Weights of a small GPT-style language model, trained from scratch on English Wikipedia.
Size: width 320, MLP 1280 GELU.
Architecture: no position embeddings, biases, ALiBi.
MLP neurons of a small language model. Each row is named by its layer, matrix (up: input weights) and neuron, and shows model dimensions 48-303. Each number is 128 + 24 x the weight over its row's rms, rounded and kept within 0 to 255. Numbers have three digits each.
After each neuron's rows, "fires in" lists the words (lower case) most often at its 100 highest values on Wikipedia text that the model never trained on.

L4.up1162:095106081106144123073137123120131107112100130160126134128109126122158116134159121130121108167112151117132086122167138135159149122134091127116117124108131132121134115154125123118129137172134129116089117166147133116131088114136148145114131124145124144125121120140165100111148149110120135158170127130146148175165090110145140127114149104159101148144124146108099144137126116119108135180090075123084102166116096133173123116106148096147094153125179146113131142099128165141139158113111125176110151097195088149124140130162085153103159101172150134126118116170137124129106068152148165094133133137119131130136111140162135141115128120161102145088106129110136154122098107132103147116153127100111071130184077110140136174099129085123157142108134156150117129166148119131162141151098128
fires in: "new", "its", "their", "various", "his", "the"

L3.up0:166162115180122120137119154127166103107167136127145116129132117132148135151120165137112088129106106134153133129120149151120169125134126125106108116140149097142138087088145112125093184142144095131122112111109123073126108142155157129115081120181137092151134106170140143131083119119113138117153098146174122125111129113127116103104106110133141111154098115144115088172132098139129111153172062136115145164087120079142135129126126112134134083148085119139136139127138124149169117116141137182185107118094140147150170155152101142087111127102131108159116112101098150141143089117103135146146108133130148153127121117130162167124142112141146138178084087137101123066122160167138120148152116134134181134131149117102080139113127113112095135111126151114104206104119159131092094122146139
fires in: "a", "in", "how", "of", "the", "born"

L3.up706:132157151128119087116161120154106083132096138152127152127118117162137107063155138117160132100113106086100157099118163117137091124117090090143102127091106152120096115127123104131177079148132122107127168104171133137138115115162163081126138108144149145112149126121118101141129097150114105115153141092135170136085106177147132145141123125099111153133090109093098131121139142125143117182143100128132120114116147119148108099106127108101103140100152111171167087113138119099084130114136167136130155116175136131133128158144168141173120132148163156127138107106091122110128152124140131104150138118111138097124125173090109161102092088101129114096162129154157121125101087098158114129113135092147110123117112042130134115139122111111109110124086170156135148159148132140128198164098142
fires in: "a", "the", "an", "their", "for"

L4.up655:137122146135162113139126149130086106126118166148160117150160131156138087149103157110103117154104132073140100112125103156105096135137118126081143126105104174110113121090087119134102149089121087113137126131128109145045105096117176146140138126188139107172185144132119125136156150105120112102092126162128139125131128164125122150121147132140167177105155116137105161125125169141142126155186138151165117100143110111120115163110145122137083135116132124140163145148143112112085138182134117104094134092114138145126136155141133110150144095143122123182115098130096136077089134142125149099107100115132146108127120118139088107129126164114105086132155096089122127106138096129140105100126139103153132156136142120124105120125096149111152128132194101144144137124149123127113161147086129
fires in: "the"

L7.up961:112142140088116140101133117139146100132098120144121109170150112143176128121086135102114133171100170160102100137082101132095111140105120135076152169130188182132170124111176126137121087142135118149097108095103115166109105133116150138101118171131131122154147140129104107148109119138135117133139135128117149138120087152158123181147125098176171162136124129135142108105127154149099133130137140118164168094114121153127098167087150108140134119130093128114133133084149096098085131159121142144142093135126129130130172148122143171140123109126146129161128143140121121126095089148097148093083112117156115117131092093160089121137166149101102161136151093099127129127125135112131137153129134120157118101148080087120119151134100136120156079122145138128104078158076109125136129148084148
fires in: "this", "such", "various", "another", "new", "these"

L7.up122:134170094073124156121167121132115131141117137085149103156097086140122115130149092125076145177134156120106128121095133122136148146135087116076168146120137130181097160128136131098101115132121146105122141126131130155158160141102160156120124095102125107140130117091154137122090140170127102100152160134128120129107115102135131128133115130117149120106173116100128114146137130075134108127144079139093151144129130110114131101145148103098154089129103125146129147150129125160144120147146125143131113139143117163126153104124125064142130128128119118147132155110123152163142084127147139112140111160073130109142098131110170081199123125062171135129087145101093094126148127129138148125139099099157166161103132106081155148126128150117119145117137134146131125105102124095124143160119107
fires in: "as", "polar"

L4.up692:173150116112125153136140109080080178103130116108139138135138122099166100140115089162110106145163147127129098099147155111137078120109161165103196104101126144121130135141099136083101101152127136117116135102126113161110132115107086154122143088140099130130106141123161117104110153137129141111128126102168092113108126111136144124082129133089138121119148104132151113149140126191182153137167124119112079098130147093183113179126136096133103118153091090166126150130128073128152119152135136129133073129131127117085185078119103106107129157127132180143079149094081110149117133132149149145080148119146135122133097144139144145115138134120111137084117144148105155119144097130127119111134132107115136096156139122172184121161151113109140126148145128103139143167172132133138151143142130
fires in: "as", "and", "the", "in", "to", "per"

L4.up985:100131151108132084142124162117118124115112127092118114123111135168145128109125097101141129160135148124124157133114147156154146117130167120138102113139100133090118131109152130154111136125055175094143152098157151106117082147158157128111062149087148155103158148187126153127134129125167138145121154123092141140103156129091098130122137144104141108120178130168064148107112163144110168126163139135153082102159131113137126092128132146142126125127137152160109137113126157122096124078086120145176135091139124113114110198155102145120148068151126130107140104128114145104119117103141143114169152127167139138104102098153139087161125143122119123130122093110102154115115130120142117095121148118158138107173133094102106129136149164133074153170134118155117124156112135132123144113124131
fires in: "to", "would", "could"

L7.up545:124136122131130156133126115121141095145182108123155132094128077180138106145139087094120085132114135133123088139140124117094135128134124124132132099138142118116094154173111137091125090117111103113101151128136132124123126130128147113138163133080144139118144185107138144098094137088146138114135113158151117144141082158110141147132141133116140154142150090158074145119119131122157150121127110114140124143105125122100119113111167128133145135126145139138066136124126119116145110148155132144118115158134102126093182168100159181129152103092111099104127114114108142103097129167095087085158105149151108144123103139096135135162101120122121144101080145122165157113174146136080161098161145095152155150096130152166137196149111141096141112170137196135116158160135129137132140151132113
fires in: "s", "its", "has", "a"

L7.up874:117173147136158130130114123119161118088122140109113138118172119181096081157108168104158125108144137113083134133175119146148166149142121134137109114116146139106080134115123143150120110123165136178149142101118098121156107096084130125163118155137150129116069176122111113074154157134109107118165117093142139127141119146097160144109145126111147132175145158170134108131140123105089160167154120123133156128116105072149149130135134112121159110119126138125153126154107122115148148119119146165108102083155138079126159126097133136157086108120148122095152149145158131085125127169122153115134157099099164071106134133131140116099125083145157142108123130082125156137129117136070156139132119120149150120145177135137109079126090144130090192102117131143118136139099188107119167100124163
fires in: "not", "be", "to", "never", "t", "have"

L7.up165:138135142144126097106135092110133143091093126096151075167133133122161130121103145117142136174161126120127139137101151134113132113111109112095163138106129113120127160157110161154126113114132136125112085097117094175127150099153116094143100139139130154120134142137149092160127111141141140128115150151097182125128142113126152133112109077145148126137066123121103090074120114134144129166105130113133141135096146156109133174126136118151138147112080142150102112095141070157114155132111125151090112136139178132127148135091136194095172153120125102122120134129113116116129140171124115121083113127131089163136144090111122096114111147119065136120135103154149113157153146099117094116100154117154120139108106120125142148116169121123158090117095136111140133156152089146138113111139181
fires in: "this", "another", "one", "same", "that"

L4.up497:119115141119164091157133114072111139112102124109129136176104131147150128131121123085102170142101091109118144165117164150137066162107169098157132124130121095167112137115174144079108117117084087151114153152124137111134112152168130122119133159124140132110135122115118118108158091112143165121122113141144122096165102122120121117121134150093094139112128121106164101123122120121134105117143114156150161190110120136149081151102159106179128137122156086140106163125126166130126140136138106115132138150125156126133142118131090120154131087107145089185079118133089105155123110112134132166150134174151134114130126098134131150114155108139104125116145110099131163152115103106121098106128153108141078147139134090124127152140134173114119135101118136126124136088131134084068154112145145
fires in: "in", "to", "from", "by", "14"

L3.up315:149152143148134102117115131122100136146113079153159154098131090148141092148109124122131130106134130153095141129141123135124118132102105156115117134153102112114113135136183085123107113127117160060117133168100132146152083144114133132153123116066157101093098152136157143163138124114123118138154095120149145123140159093169129121107113107107133125107130138184113098122138069111130110110149120124134132169086136127137143129099129094119130074162141204119140140133136154145150119115162114158104174132123151154137143162155129113120116112105101170140121146159161067142126116073132150128115126134147123137102090122145117080148145065110114106083133167095100131128109143130142091057175099131151125101161126107136111086146088126069154122125134127146158177124149145121120142114134110
fires in: "by", "upon", "from", "on", "given", "at"

L3.up18:103115131097138125140120130100163108174144116085076114114131113115113167157140163127121142114120150076126139122116126083098136131150103135150126118112126099121147147113135123106117120136126076125129150145110127149141135126090164104134146186138146128122101126117123126139160099140152119142174117104097139162140095108151075134074094106083105162120114119104118099153146154143129165178146139124165158111157112121132138073126131089119120103118123129085103137128039126092137133099105150139135105145138164137135161178140159153153105144130167147134161108129110150124158099141112094112150158144129131114128102154124142133146105072151132143121134115126076122148138128133102105105108130110128151139070157120137099119115117162048170125123143141088071114147118151106139073168136133
fires in: "the", "of", "his", "a", "at", "from"

L4.up1053:179122133157091131145146115098145173101164100127158143105134178055125126166148141128123133114175107174127131111148134120120163149114157100116121135133145114139131117109083113098134093110113131119102132133160149133132167185146151158135125149112114099149078107162128105127130171174115110155114129136124182139100099119122158118077115092130152135082120108117163144122125115143107150161134101169127125123130160137086129149116149131128135101149165098161144132138111118114130176127119154122102128160125169115126163060157098090159114120134146193135157154139142091087159105107144106119111146108141146129141151142125093121158092114093104126083093122112105130134145113133102136116140115149126136167112123141129099136106191189082140127138096112184113143134130142121156140153122083
fires in: "the", "from", "by", "after", "as", "his"

L6.up424:128145131113110103116111117101097095129167112207147096158125132140128147084112106086165133147123128142058082132170151141087108152122149117122160134109134142125147076098112090112142103095129130073134122117101139084148098120156163135146122142113161115147131135208164122124156092132138129106108160133159135147119103139147144135077124122150146123105121121125119105122146149092117124091144158093155156163166127140160101133167161156155132161129119106109095132093098153160136157115126116146119154152181120128094160140147142135165134111083138152135106142118123102142121105148132157101138091145121132149138116150122134115122152150069103111140116137118175082110142116123120101107115173143144192119129132130154131138135091112082132118079101139133166137144136127100129140162149122
fires in: "to", "with", "was", "is", "of"

L3.up21:067150143123166125155153152103104134174094123084126105127111096169158137098121116075158170102181137119110121115172157167088092132143146155106137109136115116068137111085118101173140112107091104115142154117145136125116112133091157143132067117118110161118148128132133110084138143141105123112112144176097143138126159125168137123161124113097161131148112147145120097143106081142080137141120142119123146091143117149108099158137117165152112155165116113157111137111127119152119132141160134158088113107155109065130124119104148128128126116148071124115151132110081121148155118085098141110137132139157092116128087100124155164143097108133082122148104098151104129171129174153134124124100093096139149149131161077139135125127120160121136127129157114154137137120136154110117096154107082
fires in: "to", "hassl"

L7.up1086:121122097149125105073127129097090106149140098103107128178153165138074104100135128135125162131110115155136136156145177160154158148106141143153132116113098086140157124124079107099160096150096226145132125159111107131135141140121149059143117139130146141130141111091133106088163139142138099081142136181155120130121125110128146158137127104166101146092130116142147141144135153166144153127153101125163119150139120111118112135140139110148085128144179103132149104100134099179172154126086147094095123143131123135114149092147149108113090110139101114132110123154144125138169132136101153092101085137163164140175139093128111123142149110101147161147131123158107130129109133154078129136138130079137093120156153059115118138128128145093137109134086120132120167103101129153146110137136136
fires in: "a", "as", "the", "sotheby"

L3.up370:101143072143140141130180114103136127134154143152132189161118127141140130131143121141183106123124114152162098140119087116134108089125108100128083125096128135102106118089123101117137104102114140168138088134126135134105111133166130174129111134185124153186102075138127141146133109144114086141118135126121164094133095158116165160161103112114124168102129162121118124094111151181128151151145112091146097105097139115130119104112161130128107125146117151112156119154165086082131182086111083125121170114147135156147121111124147108186140133126125122120094122109135123109138114144107145135172106130111163143133137135141095141091092103100124131141081133103123149143118139074071172120136098143143109160148140112125113119100110165116133138103129134136146112094155141087191120145122163
fires in: "the", "his", "an", "its"

L7.up451:092127092115118114106120110099111112077150136084131129144153121157128095131150143111118153111107134143149126193149140128142107125135135166086108099081106144136171101135101126136092117090149133140124131094120099121107148131107148130115100128108094086127119142165140077125129140118115097092121149121158151136095179144136118128079116116156096127101133086155133133128142120126129149143151177157142123119139126122084136161110131150121147126137109182147154157139141207076120114104059134135134121166119156164124159132124155104150151115157130120110085104112120100131122152125139136116092128132141164126165137117130159138116188132115123148143107113115100131100123107119134134136158158153148094118130117125144184139105119105101095114154131143169117142101085132151139148125119147
fires in: "a"

L4.up40:138129129090138131165163087086105146127116142125092133105134180151091091158107142167099120138133110134098122091144173122117094158121182141108122131120148166107165134078144151104125125150146101155101186125152157126129137086143136149121124133145108141124150120159153142121105150189108105157136125146141119108103136122143140130094158114107121114078114136103112166120085092128132128142128105127140127133162130185131149133126129099133170106120123136170121163145138122103136101136150136117138137149124121147112154151125130111114106131142117142144134099120125118134119108085117143111136114108143119093115072151099161107126135125099143114148103087096119110112070123111170141138184148181102134109140114115109101143110146100094171133121143103106079115125133139154143161092144114
fires in: "from", "the", "between", "copenhagen"

L6.up527:105144133103111161140097130115097088120129112148142092139103127157180180116094122132093129144094127093082164140106123144126159121135121156084132125179117131126142126108167153165117112148125085104152064117137129164171141130127118097145121091121139109114131115132146142117074134113122088168162136111104164112118121130127129114149112140119124136159099108131161123092131126119110131137147154166142130126121087177141144165119116068159136147137154111126126126121067135111113112101137129115090096150170125141134092069071126165126128177096107164151108172136133112135168119107115163127108104133116155093100104112175099146104160113121119146067074113126153160128121135083116142095124130093112135127132112135130127154121151107144120142127127097136152110117198121137079150140171125
fires in: "in", "the", "his", "six"

L3.up289:165099113125193153084131119119157113126134117114144124115072120136117126103114140102153134121118123147159156150114158114125116156148149146150100141122131102121117135131127118159116114092127108113092110140160117125131139144128142151101119126095172150078137130144179116140154099141121131108173112113159105114163136155119133133154138095145119131124080092122144109132162119119090157196112095131157130155160154127103152157129125109097094136151133176117158162111155131124131100090158107129154220142116138107141146121106128151153157122111150153142079116129104091097119142126148160149108081138172082105131102117133147077118115088108116149170119096169155167132152146083139079118132095064118127139158126075099111156141115146092116123097114086102160143154142149113119126152105194
fires in: "the", "by", "from", "with", "states"

L4.up500:166104086119095101156129127115123139143133143123129112124159162161094132181115100092152148112121125090134109136147164163093058139146120134096157130114095115118135129156171098129119130134126134160097166157151145106142169074144143134138096161155042153160101157133144110106166117150134125128124151131133085087161159119101103146093151118141150143108106103072144079124122157119074136084153131195129126136137153113120146147145120135136126113124113139112128072136076102114107128135138128141112138121093106147089159112077091114117159123133102128159131133093130131104114067107134150134118119106160125130148152124127122128157117119125175151102140153168104125092125135119165158142113142142147131104168117134152136113119101136093112114143164110134091153119127152150136133146129106
fires in: "to", "the", "of", "from", "as"

L4.up227:144142113120155144094155145174159085100129130101126132094134145081149121154126120153120107157171147098133094122081164154101137151135111134148069129162094120103104135131092106147112146139129165092132124156091107108124164159153157160141152127136133127089119135101132138110168189129127142145174111131113154130151181130099140091117153123121142154148116128120115131116168150122123104111106105110136150169133111115127129170096128100127072113133153178155116080120184110142135150126158120126071123128071117139132155102139127132151144092132095161145130117140119140117085113143104119121144135170100123128097101134142118163151132103088123082123121163097136144130132150130120121131165168158098156094120130133151112121105138182153113158142120089113146164127146105095145109116127115
fires in: "his", "her", "s", "its"

L7.up1070:126127174089112120090125159134121111119094129141118090151140128145138142096108113082125123135160145168085129105153102128103128145139101158124123128171151140113117104088171119136108151117118162134127133110164150107160159090177099134153148136070119126134151122115157107117121146159147125081112108108140121142101140131162167085067139120097083128111154135128136097110133143131109144136087161119096105147132115111118132127128127112097115126180145108140083086175119131157121119128128112157140090150148116133147143148143077098145140098151113123136153109142112135127153150106160178124129132109136152144112109124147114122147167091135148146145128127120152116197155111132118126151126132145142178150107117115142130151082097152142114132103168186180138174165140082069145164128139109
fires in: "to", "with"

L7.up84:108148096099080113110147139130109135132149152139160143164116087131135109156152146091094104141131150173119158163164180133123162112124085128114164105093154126108131165147126143167137099126096173141097093108107096125146107110132141115128099159123123129144132110152152065090107102149108132136129136112114144088102102153128137101114136133107155095097081126122154110117175132075165119123130132154147104141183138155129143093124124138144153121133093146127163130095131119138175142141101167125134121159120128071104175108131126108145104137135140119117127185125133117169156119118112160134160097115127119106166153113169098086118151122076156160100133120114141133085134126155110134118130134113116092164132134121173127135151118108113136126075166128171113151148167170131162158172119081
fires in: "as", "a", "became"

L4.up250:138148120103116122165132154109156114159132082108117126180143100114086085116130149115128138156128155135126140126150127133121160092103122103129127110182131142117121130122114115122139136117157124147124074137123150143103098172102158111143144114174157080113182122129096107153126151136149167139167122117139111121161107088133124117109113132081113148142136138138116124103134129126122166109118150134133099127118130081135101099123186115094145101126135113138072128141144072171153190082169143092068097129100138124122155107116115133093120152185129102108094120122104122137160120112166128151136107092140081150181077121107153112147102165108126161083128152127084161139164155150103113082131140112123118149171169132128128134132112149093099120127163141148099111139130152133115101154125090
fires in: "the", "an", "a", "one", "as"

L7.up892:147119136130119196175126128135105146113138103103061171140155150135120142096108123125132115156101100149164123102128121143139135126129163114153141137214145120133137111158109136130150180119126116144092166134131175099095106154140123104125169154123142113121138116151176117118125139105142115118179114078129118161136120142142116112128139153079095121123138157135151134107132101114125163102145156154127164119141104129129141123136152058138129117100128149167096090144156173098172120092126147135089137128090142115122131113107130090123102150129099137100133132113142081072165108108092166132108127107106120091114126143154150154099130125111138145106124105167129105084118132140124145118112081141113153128137089090146135123120151146100125125103139132121124105139176061122124126157156129
fires in: "3", "high", "4", "1", "group", "yellow"

L4.up334:128122139143133097095124096125148151141137124134118151099119112121137150140094136109151179153129082149101130101167117181095119159128097130153125155083133151130160138134135130122128132121164130115115147108085113095115127119123105106128112142144152132133163174141135089139124030117126128096117125138137101085087121197099127119141096084135129127123135118099123097089155140103112138163167164124101137116121136131145098136134077126132154104127166158148129097142076125134168145112187097151175156141131135120129147142137096149140101083139090110157141141148110126166098156156128153122137114113157186123119143120133121131126123123118148135094118108174171131142112085114133095135143119107118118129131142106110151179173107122126110149119098135127147135148139137110126106166145155
fires in: "the", "as", "to", "those", "from", "each"

L4.up1042:156126126100118157150127104122098129143155145149123156086151146146126122151181091106144086115139148137096183125195098122154149110105163134172127069130148118135128121114121138138123083073091130151097142104145126123135111105147093147118155133118161135139147109141136137092159126084171135087123166117157162118139137137095156139070108120121129174126125106184155114135112114102098138171126117133148086192140094140134106154144147090136130137150116127143134136132130132094125128102127123122122104129118113087110158146163112179166173106152066193115138125130115126126135165138128106127076157117142158151105132116114146142112114152098118141114084167111093132153137157158104109130161159154099088153141125132129117117097081106101152140100119138108174132163123149099140162157111145
fires in: "had", "a", "with", "has", "to", "have"

L7.up585:160126116167119098131162125113126132130102149184116092128135143128129169111097109113123117123170083092109141125149147102122151146135125127102101164120120104129097151114124128152134108122131137128136134149115118142127114082108153115151100094133096145132131165138146124114091111132136128149141121129165185088151158152124130082119101106081090138123082106080145125105103082122091125140130101133136134094081141135148102149139093112154096156149143139111157105118107154110116144077144177100081119164169181092122135120090145182160122143138126154156074061134147099150152161152119181126111168143132120106123117124153145175124138130135110106104167097097102158122081132126143147158130118099142164135113090113105128157137143106140134143121154140148139138143153101082156135156128101
fires in: "the", "at", "a", "of", "in", "for"

L3.up117:063117120115061102101115108096118109172150085098131139165162118127121187133112116102099089140126103154112122161141149150102131151118106094150131153133131116126161148119095179150132132148153096128113130139162083139114121116135122140133090131095140102163147136128112105135131084177133107138154148101169129137149149166102104144128118146135092125144096166101081135110165145139111123182125094105141119089097114130120127142112132142105103127152152116175079140111070104128118144149110144147118080125114089145117062100106130139141160147157102138134147096127107078111143094136189160150141116114108165152138152148085125149139096163150126112117121130149128149131137139130111137113086111121145150123158127118097084115089128167130124104097132166161142107154176120138136163153107167
fires in: "this", "that", "every", "same", "term"

L6.up204:117125184125157125114102116115147132121163084134142141115119132126085116120129152136172117139096102119098095142106089136129102112100143085123131150118109105146118141126155164091126137096127100146112128189148173118156126106166100135121144160148138139187148134092100106131137097129117146073118112098138102097087135177105139122148150127101174108140120158159144119121131134102167120111083165147141170150083100088124181109131190152095168124126149113132126113130090092094111105104087134094074120163066128203146142142118143129120124128126146118137127162119154066099129121099122093125136135087131096138176183125101145102169110110138090139136183125125128115135128114137109131113134147118154082146141136115122101127117157144113138133155143125123116115160132094125121167178141097
fires in: "2", "0", "1", "4", "3"

L7.up373:109129117121159095082143161126140079144144113111072131128137161107147134087097157154119110127109093164099087100143138098095132207107096100164134091117125119133136138124122118104129109131084112119141139133130162104154105066161105139130109107133114117133116152120163132127110108136115132112085140153134076121057136148159093136111158110095101146140121138120098132149125147123113066152131170077130115123159150129109095124104151117136136167131132106115119123112117130122141141139125147209130121136108146125096121128113143168165109113149121193145150158132147119159132116104157146106151118101133114132114156120114176122158092134112113106153152136143131096082121128119127102128176138134181116168108099094142127161111107140101120093118140168161142137116126143081126132162141105
fires in: "from", "to", "for", "season", "seasons", "the"

L6.up9:138160104142080063113115150133110134118138116130099159147093130102155100120141131123104071135120163139187125124114076119138158104166147115128172113122130130166159129148097130155110130100132099111110125111140108161099085116161147123110094134185100111142136107144108107119175120138125106086131090136114101122107109099162129070085109134176105172134132112139104152109158143142094146096101083119122125125112118144152137112130159134133132122143123101095114137158088144119135175129130151138138135158132135081116099113138119155123086123124150150139152124133116117106121124145083170140113156139161155136138090137107155163103107111090132141160128146101125161143151171173180122137135140115140140143135091135146130101095119132143168151142117136130103142088115165072121073114117135
fires in: "the", "a", "most", "last"

L7.up202:119103144092163134106116084095103137087081147117175108146164126127116147127126151120158121121094097090117122181145138089090132094155122126137123139132120167135147155134126121122133141163120116123165168143135133062135121088092162135115126104109143100120141140132140154097107101093135081126090136140097129137153134138140143111092108131139119149152151144114081122132122149160127148142120115148102142113135083175111143106132178129086154134176151134135150118137129130140174127163138146142192150161114186095121142094155142123104171113112169172106151144130109100103145142106156132091127139143104157086146163090125118142133158126122118121147091089175131140142114119139100130120156117126166150136111059091115136083097144118113165088123120111117168123123131106078135173130110103
fires in: "in", "a", "has", "the", "from"

L7.up1050:136138129137125101113147109129118153101128160126125135123161139099112127137125117100116111144102126083113172113097130133116170149098146118112122120138177135106152113144147167148109142112169103141192142115111107196117149137100142123129131122131110098174139140133128155137138110136158122097115177059137137140151102149135113135119150133131083162116105144105151187097117116104130107192173137130118133077168130169118122122130140135123140132136183105126108126149089117138114154161155154135139081143135125118121130123154122131104179125133142142127144116098098102129098125102122109110112118109128134123131139110149063141113155083106106136143118120144129082118133131131170148149099145091173091124122082121122111139107148148144123141126089161104162124095120093103102101112145106
fires in: "the", "this", "their"

L4.up163:149123136122134129189168108062138134102145140151151118157115139100109125108140149127105150149145127114110170085124128133105111140147095098122125164091108174091148086101177133142104160083104160127103170080149129152077133144102146100155067140103128165160134162128108122149163135122127148100101172129154157125136096125084168093140109129145134109096139120132153115104111120119113101132162066154181126130124116133101154186114124135155128135130131122149117145116152115129122136102117140117111114116108121113116102145146094129141159137120121157144108139171096115115105079137126147129115117130156163107102168118169120193132118148111072117100133149116108124150165116094146138124160124127186156155146163070146106150068122112089125115156139118135121144171103114139129116160116115
fires in: "the", "this", "that"

L3.up907:091124093154128151120164144176115111134141157105130091095122143137146074111152114115110104181173107125160114130128157138137075139119134161083110125124136104101169128131088125119147090137114156126144160111104090128124132136123135115105117125122124136153132134133131112096164152117093094118128086090128144127140109151119161096153130134128171129082152157140130150125133135134107138140139159140125146162067157119096106098102100119133107047137150155118132165116148113122143082143094153106110121181144137111134085154149121085125126124183126115138157132130144136143206095111125137116126081124119157137132143124137120139109168115097138111110137109115106110117089118147096119132105135147115141105168155118127146169112141157099107104079098124140120156102111174136127090129103106
fires in: "a"

L3.up768:129117065173156123112117139128103140124132124141107133122161166101133129124113136133128108125144116140137126115111156148130104138081176151132115129124107155123149143171116139140134152137140107082101100144162091125130144108169111142135149130102117154119149139200147127144145105122124138110122170134120160145148125114132115153117122107094130149099061110105118136102105118141073151143151154124169120145159120141123128122099154169106177096078147125144083129142110118090124139097117157139083109172120120114106175170131117167118162157107127134098111142121158082120150080149086152117144145126115125115123126163146144113107161116135160118168140200117133145143105108142155147077135134145141117125115136121160130119157095171105103100119107117125097157147140145141109130163106082
fires in: "from", "the", "a", "in", "29"

L4.up33:105170155111158097093143135127171130162119100125130121160088108138131089101093139118114128156149127131107165096101177139096117170120083173126154136118105159138183127108170159174107105095158078110130130092101142143075126148149142132108141154161134140148120133141096144121130065116134109121171143125130120136158150127170124079138092117147133133098156092150171155089171154122120098169120144140147127107086087148093132138123113150144146130112101162125087082107093133162133082120162142096154109081149132147108097155102113125139121159125131158148095121145130122127105132131143103119135107118148170120134152117162111139142114104123068137113168146093143138109148118181122107130098141133145143117105113106155125119128134116133101109125152103138141102144127128157129093149104174
fires in: "this", "same", "such"

L4.up1021:121159126100152085127118122133120123105116180124110082147152144126071101130137127142078127140112116122124106132126149137117192124104116126160152124120109147134147153157162115129140106133116129106127115165131124193090105085094123106119109141117171157176132145126124109139080150160127148076117136113127133138126154146126129117127139144095120136109149129163131156143116154116154150095129120144120131165117185150142136140097124091158113086169154146089104097134147125150175112116142124127103146125152161082077113126097138089091132125132127104129139131085165113168156147173138084132113138105141162154153158141107082079119121129090114163140119154136118096128109157122099103118114128183122166145152166120087159123108099114083136123146157139124140123146155092132135060119139126
fires in: "a", "as", "the", "an", "became"

L4.up197:120094128133148104154138147129113086081153153108147143124117130188132075117106131117112158141146146131147138119119100133117111109142102143126091126107129152144113126113142161136156120117122164087116166134146082156122122109114151165165131140101079096149117141154121089158094157113078129089103117113114142118128109136167135130147154123117134101105119115065119160117143126107138142103123140138160113151160198089127135162113115072185156170118145128116136099098132115087123101135124110104098113098123085155126123136090122102111147174118131124179084133100086130136117105133121167171094116143127153114128138166181100153122099150177118098110146118080130130153136074123103115136117150105107102130113102115139142137142098149145159090123175102082182174129145126145111152137124119
fires in: "the"

L4.up357:146126105133150111118107090140112111154126131116150174124154150159163112158115138069171086186145168136130138087127105109121097124129113156114127106138171106158126145138079148133125119109144108081126168117166165112149133128165129137132118110192094138086141136113111117128115145156097121129105112132089097102148127138137150144114113159132118156154093119113105115152129111161121115125108135139139171108105070105194104135144132127068122161139104150140192127085116065132155106086142121106165081108090128097131151128128133154170135095104087175171122155169107131099118102118133135125143143154126116139134161150132134134109122091148155121139129129115132106121123112154097151113142147176168115101119108098159151134119100097128122149144102133161128158092093148124104131104149112
fires in: "and", "or", "notes", "for"

L4.up812:136143128147107105125164119124129151108120138135140126117133135119123132130116123102132084169124120117100112119114068126128114141128114115143146128095115150142130158096135160140136160120139120148101166116093122155112156120107079129120140116125157112100104186130126122133131121163133175098084115158106118100199118134127079066141102128115129160104146144087116094063128108127112067104144107149127158120104128158143162136102162128118155159117131139088133127146128115122151118122124139121169159139178161134135156096101153128189182088124145103141122162161178162134112132141139093128116138184138145124191116123164104075120132131097128134172119094145125121112133105125100149096163109122166107141118123077166164150129153115137121145087137130104145113124144127137121112157159104
fires in: "as", "the", "by", "in", "called", "until"

L7.up717:114118113140159084163109108121192105116094128147118119156136129143114115094124089167130099142131159083154107102073133138140136141144113160157159116114121144129134096077174144145122181153102130118081127132144133143097141102108127090105084122119129143119151124149119158144157105106153115108138146090109114113166126165149135100150137139128131136141150154149117175110127104139122187114133090117119153137136129149110094151139122131100116121115130119092117104166144099113132132145129126157064095126074134112091138110137135129127139114093099150169148128103135091125120133132094130094106136139168143120092111131135100122155087144173141086154153141098078128109156132154110164131118186140121150101182117122155115122096094085126117069109132122138167148117119141139138077113149139
fires in: "the"